config.toml
n_head = 8
d_mlp = 384
norm = "rmsnorm"
norm_eps = 1e-05
init = "uniform"
init_std_qkv = 0.0298
init_std_up = 0.0298
init_std_down = 0.00377
lr = 0.00283
lr_mult_up = 1.08
lr_head = 0.00588
grad_clip = 0.5
schedule = "wsd"
decay_fraction = 1.0
decay_shape = "linear"
MLP neurons of a small language model. Each row is named by its layer, matrix (gate and up: input weights; down: output weights) and neuron, and shows model dimensions 32-159. Each number is 128 + 32 x the weight over its row's rms, rounded and kept within 0 to 255. A neuron's up and down rows have the sign that makes its largest values positive.
After each neuron's rows, "fires after" lists the tokens most often just before its 100 highest values on Wikipedia text that the model never trained on.

L5.gate352 [117 139 152  97  55 137 131 102 111 159  72 134 121 140 102  96 111 102  99 145  74 128 129 174 147 159 114 169  92  72 125 132  57  99 140 162 117 127  75  98 134 125 138 183 128 146 121 122 100 109 141 120 117  86  83  64 150 156 133 121 133 141  83 140 133 138 151 172  74 126 133 149 167 187  46 123 112 112  87 159  63 168 126 160 134 100 107 165  93 108 147 138 111 157 215 127 125 149  83 159  99 138 128 156 166 161 141 109 167 150 166 136 131 107 130  57 130 117 110 129 147 147 124 122  67 174 145 126]
L5.up352 [ 94 143 128 140  97 146 145 103 193  73  55  91  63  90  34  86 118 113 162  94  83 129  94 144 110 118 136 135 136 120 158  83 112 119 153 150 115 120 144  62 167 139  95  96 123 143 132  60  92  90  81 138 180 131 141 124 158 161 128 147 120 102 127 133  83 117 147 163  83 188 102  73 129 151 121 165 143 209  84 162  99 206  70 115 147 137 150 125 160  97  68 113 133 143 152 191 140 128 174  72 155 151 126  72 144 112  90 136  98  67 131 122 113 134 127 120 107 135 131  75 112 124 159 162 115 154 125 124]
L5.down352 [ 94 114 135 203 169 131 128 135 138 125 153  93 169 152 155 165  85  86  76 137 119 159 161  92 136  88  92 142 137 172 119 109 140 116 167 167 148  90  88 122 144 123 134  91 109 119 112 110 145 151 134 166 113  57 129 178 145 116  75 131 107  90 114 128  76  94 118 143 149 178 114 174 137 159 120 120 132  93 115  97 124 132 150 156 125 104 153 112 133 150 141  95  92 107  69  79  91 203 114 168 105 183  87  68 103 121 117 115 133 156 116  81 127 107 138 131 109 152  99 163 180 101 114 141  96 120 130  55]
fires after: " f", "ru", " b", " St", "o", "du"

L9.gate11 [ 99 111  99 123 133 172 154 115 124 115 161 101 160 115 147 126 129 147 146 153 198  86 163 135 182  90 127 119 169 170 104 126  92  84  93 128 190 100 159 126 161 124 178 140 131 171 111  76 121 141 144  85 102  86 138  91 119 129 153 154 121 146 177  74  92 122 120 125 125  84 148 152 142  45 149 141 109 160 107 122  85 155  91 198 115 106 182 159 142 119 148 187 161  90 152 156 123  92 146 154 165 115  82 124 105 162  93 178 134 144 118  90 144  81 199 136 104 114 116 150 138  96 159 117 116 201 133 101]
L9.up11 [ 94 123 158 141  87 127 122 136  94 108 169 149 135 125 135 112  72 160 114  90 134 169  82  72 168 163 130  84 141 148 176 109 126  70 122 117 119 141 119 139 208 107  62 146 119 130 117 123 139 100 154 107  95 116 160 112  72 172 176 217 111  97 136 113  83 222 154 139 139 130 162 106 162 153 192 127 116 134 173  72 112  84 124 128 132 169  95 144 102 143 145 161 109 190 127 107  90 153 158  91 124 121  93  91  86 189 144 124  72 156 117 142 151 129 159 121 148 136  93  79 134 111 149 131 148 165  95 152]
L9.down11 [168 134 128 142 114 166 125 159 126 107 117 153 131 156 152 153 163  94 139 127  63 143  61 133 181 117 108 153 133  98 200 161 138 124 166 142 124  94 134 167 134  97 202 164 119 106 138 163 151 114  71 104  78 175 159 131 157 143 121  64 130 123 114 130 165 181 128 134 119 158 157 118 179 153 136 144 172 145 157 123 100 147 119 103 141 143 122 199 102 110 115 142 125 153 173 158 157 158 156  98 119 182 153 126 109 126 153 123 101 122  68 203 180 164 212 100 105 120  85 108 145 122 150 154 191 120 120 126]
fires after: " S", " s", "S", " c", " St"

L4.gate224 [123  99 137 149 141 172 113 110 178 105 109  85 132 154  73 137 138 123 174 167  93  88  75  83 130 152 145 131 164 100  80 112 107 167 159 136 119 124 157 134 149 171 188 122 176 165  86 187 152 148 118  72 124 143 166 165 114 141 103 158  73 107  98 101 162 111  81 130 118 123 147 149  77 140 133 125 100  89 185 107 117 158 180 155 151  99  96 146  76 130 110 159 125 108 161 110 236 179  85 104 162 120 101 149 114 106 132  79 170 109 106 129 138  75 144 144 106 160 128 118 139 143 169 168 172 132  79 109]
L4.up224 [155 150 140 158 142 170 110  99 196 135 154 121 118 129 141 164  97 121 101  99 159 146 123  97 101  87 113 204  74 109 151 110  98 123 147 125  93 143 146 112 142 138  98 105 187 107 138  68 137  72  96  95 180 125  85 108 199 115 159 115 119 112  98  98 154 190  96 127  99 149 153  64 152 151 121 121  75 129 134  94  45 101 104 129  63 119  99 170 106 139 188  41 106  91 135 132 163 127 133 129 162 170  60 150 142 143 194 117 126 109 133  87  71 154 117 105 105 169 161  78 160 107 147 116 123 133 147  99]
L4.down224 [121 141 148 164 112 148  94 124  49  63 126  92 102 118 130 107 134 185 171 156  98  61  99 164 167 186 102  72 211 123 179 130 132 177 128 100 153 209  62 128 121 120  89 141 103 120 106 189 125 147 175 146 131  52 103 200  92 116 145 144  98  68 123 151  79 132 156 125 123 100 129 149 109 120 184  90 134 118 115 173  92 124 151 121 164 133 157 152 115 113  66 132 152 130 140 122 147 141 127 122 131 137 136 140 125 111 116 150 132 160  97 161 118  80 155 107 100 172 167 154 152  74 154 158 179  85 122 122]
fires after: " pro", "ff", " re", "qu", " f", "n"

L9.gate365 [136  96 115 119 103 140 172 153 148  94 160 146 132 123 157  82 142 118 111 154 102 116 110 116 126 114 159 119 126 118 101 116 109 106 123 199 127 137 169  70 136 130 146 144 135 127 151  59 145  66 228  78 120 191 169  46  97 152 141 162 193 113 164 130 124 168 122 141 154 109 106  80  87 122 166  56  71 139 164 107  95 174 116 152 134 100 187 121 128  98 118 141  31 142  91 133 115  81 143 143 103 150 102 123 167 144 151 138 202 166 131 132  72 124 152  70  94 109 139 120 125 112 139 139 109 165 112 121]
L9.up365 [ 65 165 117 130 122  59 175  93 172  93 143 255 118 117 114 150 176 147 124 170 105 144 103 105 132 122 140 131  77 174 129 176 136 109 106  97 137  96 154 101 134 122 138 141 140 130 111 167 151 140 191 129 169 169 131 123  73 117 125 133 149  76 148 130 114 104 155 158 135  97 187  85  89 168 158  98  94 134 127  95 101 118 122 187 126  90 124 159 153 108 162 158 113 148 146 156 132 113 146 151 171 153  78 142  91 177 159 159 163 133 100 140 111  60 165 107 178 153 133 111 127  74 174 122 129 157 125  69]
L9.down365 [158  85 109 150 108  95 122 141  69 138 135 132 164 162 115 135 137  82 116  91 147 119 109  86 154 142 141 114 146 127 107 165 215 101 133 112 200 135 130 188  67 111 172 116 157  99 121 165 132  92 144 169  92 130 136 143 189  69 146 115 115  88 145 121 122 133 148 147 151 170 138 130 158 156  77 104 143  55 165 195 141 137 162 123 122 119  94 175  91 105  86 128 146 131 133 138 168  94 151 141 139 114 173 165 108 139  73 139 148 129  75 174 115 122 126  77 140 160 153 158 152 118  92 126 145 199  98  61]
fires after: " s", " S", " c", " C", "S"

L2.gate98 [112 108  85 181  75 103 166 157 135  97 129 102  99 147 147 131 107 131 109 119 110 110 122 142  79 164  96 114 204 137  70 117 159 185 158 170 121 169  95 112 119 128 149 132 129  83  91 173 178 110 139 112 127 131 123 117 122 132  90 153 113 166 114 140 152 103 124 161 121  90 109 185  71  70 143 155 151 165 199 138 164 146 135 114  78  77 166 115 125 108 102 155 104 190 137 118 125 169 153 163 132  93  99  86 124 131 150 139 145 158 132  65 142 111 136  97 126  50 107 202 174  74 125 156 161  92 141 137]
L2.up98 [120 121  24 125 113 164  77 140 131  68 168 204 129 132 113 164 169 149 197  91  75 105 138 186 117 147  85 131 117 139  74 141 113 114 165 155 180 125 169  93  99 134 165 175  59 142 110 116  93 158  78  81 176 174 162 102 102 107 124  66 123 127 127 152 162  87  74 177 103  73 110 158 122 102 107 138  99 169 115 142 187 152 143 113 151  64  75 151 148 140  95  98 115 120 102 126  66 145 104 145 137 158 135 159 142 166 126 104  92 112 100 139  95  86 142 107 120 101 180 175 129  81 111 143 158 146 146 164]
L2.down98 [136 128 158 158 140 137 105 128 144 155 153 152 135 154 143 107 164 104 117 170 156 172 138 106 120 161 180  64 165 188 114 164 126 128 135 104 154 105 106 103 116  46 191 111 108 109  72  97  99 110 140  76  88  60 136 161 127 152  62 129 104  56 129 150 125  76 138  72 171  83 137 110 127 147 131  61 128  91 120 170  72 125 126 121 131 174 102 116 167 164 137 114 123 136 156 107  69 121 174 101 180 156 135 103 120 160 124 146 162  88 102 128 165 169 113  99 104 145  65 140 144 133 109 154  87 169 114 142]
fires after: " l", " F", " L", "a", "M", " T"

L2.gate191 [ 58 103 159 117 126 101 175 122  75 129 110  92 106 163 109 117 158 147 115 159 120  59 137 116 167 144 118  76 153 141 134 139 153 168 128 160 118 107 204 146 154 148 115  61 100  90  99 113 134 150 168 104  59 138 110  83 126  89  84 149 117 173 125 113 141 157 142 183 111 148 136 217 102 137 152 127 123 125 184 132 103 157 144 159 108  68 184 110 117 126 131 115 157  92 127 129 146 153 123 106 128 174  89  94 156 124 131 108  94 147 115  91 124 119 124 121 138  42 122 140 110  84 107 139 153  88  79  87]
L2.up191 [149 138  76  55 156 130 140 189 110  85 109 128 101  90  98  94 152 143 102 116  93 144 153 133 174 138 148  83 192 146  62 148  99 137 138 113 146 119 177 122  63 143 141 148 119 128 142 179 124 155 121 100  86 137 130 169  91 190 168 133  64 145 136 125 129 107  75 158 157  91 167 129  62 149 148 174 122  73  97 101 166 101  66 124 105 132 148 102 139 127  87 172 139 103 102 120 114 122 137 100 142 150  59 179 172 163  82  73 101 141 152  98 129 121 132 150 168 136 132 123 120  97 160 127 150  56 122 150]
L2.down191 [101  91 120 174 124 118  91 111 116 166 138 117 135 129 157 140 110 137 145  72 116 143 169 135 108 115 176 150  49 143 153 181 108  85 126 128 113 184  89 106 118 123 151 138 136 109 187  83  97 128 135 149 131 161 101 133 124 110 137 121 122  93 104 115 111 190 130 100 101 138  80 142 116  93 173  77 186 110 102 178 174 128 114 103 107 155  99  97 158 191 136  52 129  85 152  90 178 111 137 167 163 158 154 142 127 145 136 136 159  72  87 121 166 120 116  99  94 208 164 155 137 169 180 219 150  92  78 117]
fires after: "S", " T", "M", "P", "E"

L9.gate314 [181 143 126  91 106 139 191 101 140 154 134 136 137 167 121 141 125  71 100 183 147 153 160 149  77 142 144 147  78  95 108 105 135 153 147 152  79 147 108 132 172 147 160 169 126 103 130 137  78  91  94 139  91 145 111 124  80 137 203 160 107 114 124 115 125 146  76 161 210 195  72 121 135 134 152  96 107 128 167 130  87 142 151 118 137  92 132 107 167  95 116 119 126 139 122 163 111 112 149 112  74 154 138 141 191 131 190  69 131 176 122 119 153  64 116 119 146  62 162 126 153 144 144 170 117 142 140  87]
L9.up314 [117 119 170 167 178 138 122  99 116 102 177 136 152 128 147 129 166  77 134 106 160 190 132 188  89 144 110 126  86 109 234  88  85 156 109 117 130 128 126 177 171  83 143 126  86 122 103 136 110 102 136 116 121 151 107 120 151 206 134 179 156  91 185 139  93 124  75 105 121 109 150 126 140  66 146  61 146 113 112 153 134 130 127 114  83 163 135 110 141 162 119 128 137 115 112 125 128  97  97 100 130 164 139 177 140 116 119 161  58 116 148 106 138 163 130 141  69  66 169 167 124  76 106 144 126 105 110 101]
L9.down314 [ 93 149  79 164 145 140 158 121 126  83 117  64 130 166 127 153  89 136 116 100 129  97 106 146 106 152  98 112 117 160 151 127  84  96 155  45  98  83  88 173 147 128  77 161 147 147 141  31 163  79 103 135 135 123 170 166 129 174 117 165  66 125 122 143 122 145 121 133  98 128 144 148 122 106 128 209 163 175 109 113 144 116 162 101  70 104 125 162  79  84 123 136 139 117 107  56 118 153 112  87 149  84 139 104 111 138 131 163 135 190 119 103 125 159 141 123 119  41 124 142 124  52 135 169 127 102 136  78]
fires after: " B", " b", " l", "b", " ab", "r"

L9.gate242 [100 150 137 118 112 116 173 152 154 175 129 107 125 153 138  89  95 107  89 149 188 137 146 108 114 143  83 110 131 166 177  81  95 201 157 187 108 154 145 136 141  81 148  92 168  95 139 141  97 132 132 115  94 142 100 131  98 129 154 228 101 138 120 158 175 132  94 155  89 136 193 162 151 143 136 157 126 125 140 131 129  76  70 109 127 126 111  87 119 196 106 175 126 164 117 135  94 139 145 123  96 166 113 145 133 161 136 100  90 153 143 125  97 131 165 147 123  44 110 178 205  97 153 119 170 146  86  77]
L9.up242 [158  60 137 160 129  84 144  77 129 170  94  97 169 122  73  80 150 130 136 141 122 108 182 189 108 115 134  78 129  98 127 124 108  71 167 163  77 136 156 138 112  95 165 147 146 157 138 209 113 120 117 185 144 195 179 118 108 103 120 102 148 133 150 139 129 138 151  76 105 133 127 165 137 126 134 118 117 152 123 127 171 182 124 113 200 132 114 150 151 140 117 128 144 149 144 158 189  79  93 110 145  68 173 158 154 121 137 128 102 118 118 136 129 154 139 111 139 117 174 141 150 168 174 171 135 124 149 147]
L9.down242 [128 147 127 150 110 122 131 126  88 111  99 128 150 161 126 147 126  82 179 124  95 135 102 129 150 136  67 111 160 138 201 135  93  90 131 115 135 175 101 182 185 152  85  97 180 122 149 119 109 130 108  95 128 153 117 153  83 195  83  92 142 160 128  92 148 135 172 135  94 104 175 137 180 164 146 147 165 104 161 101 113  73 151 132  79 106 134 138  72 153  97 137 121 128  82 113 166 138 156 121 129 194  86 175 132 190 117 123 139 143 130 130 135  69 141 148  81  85 139  66 134 117  82 114  77  69  94 129]
fires after: " B", "b", " b", " w", "ur"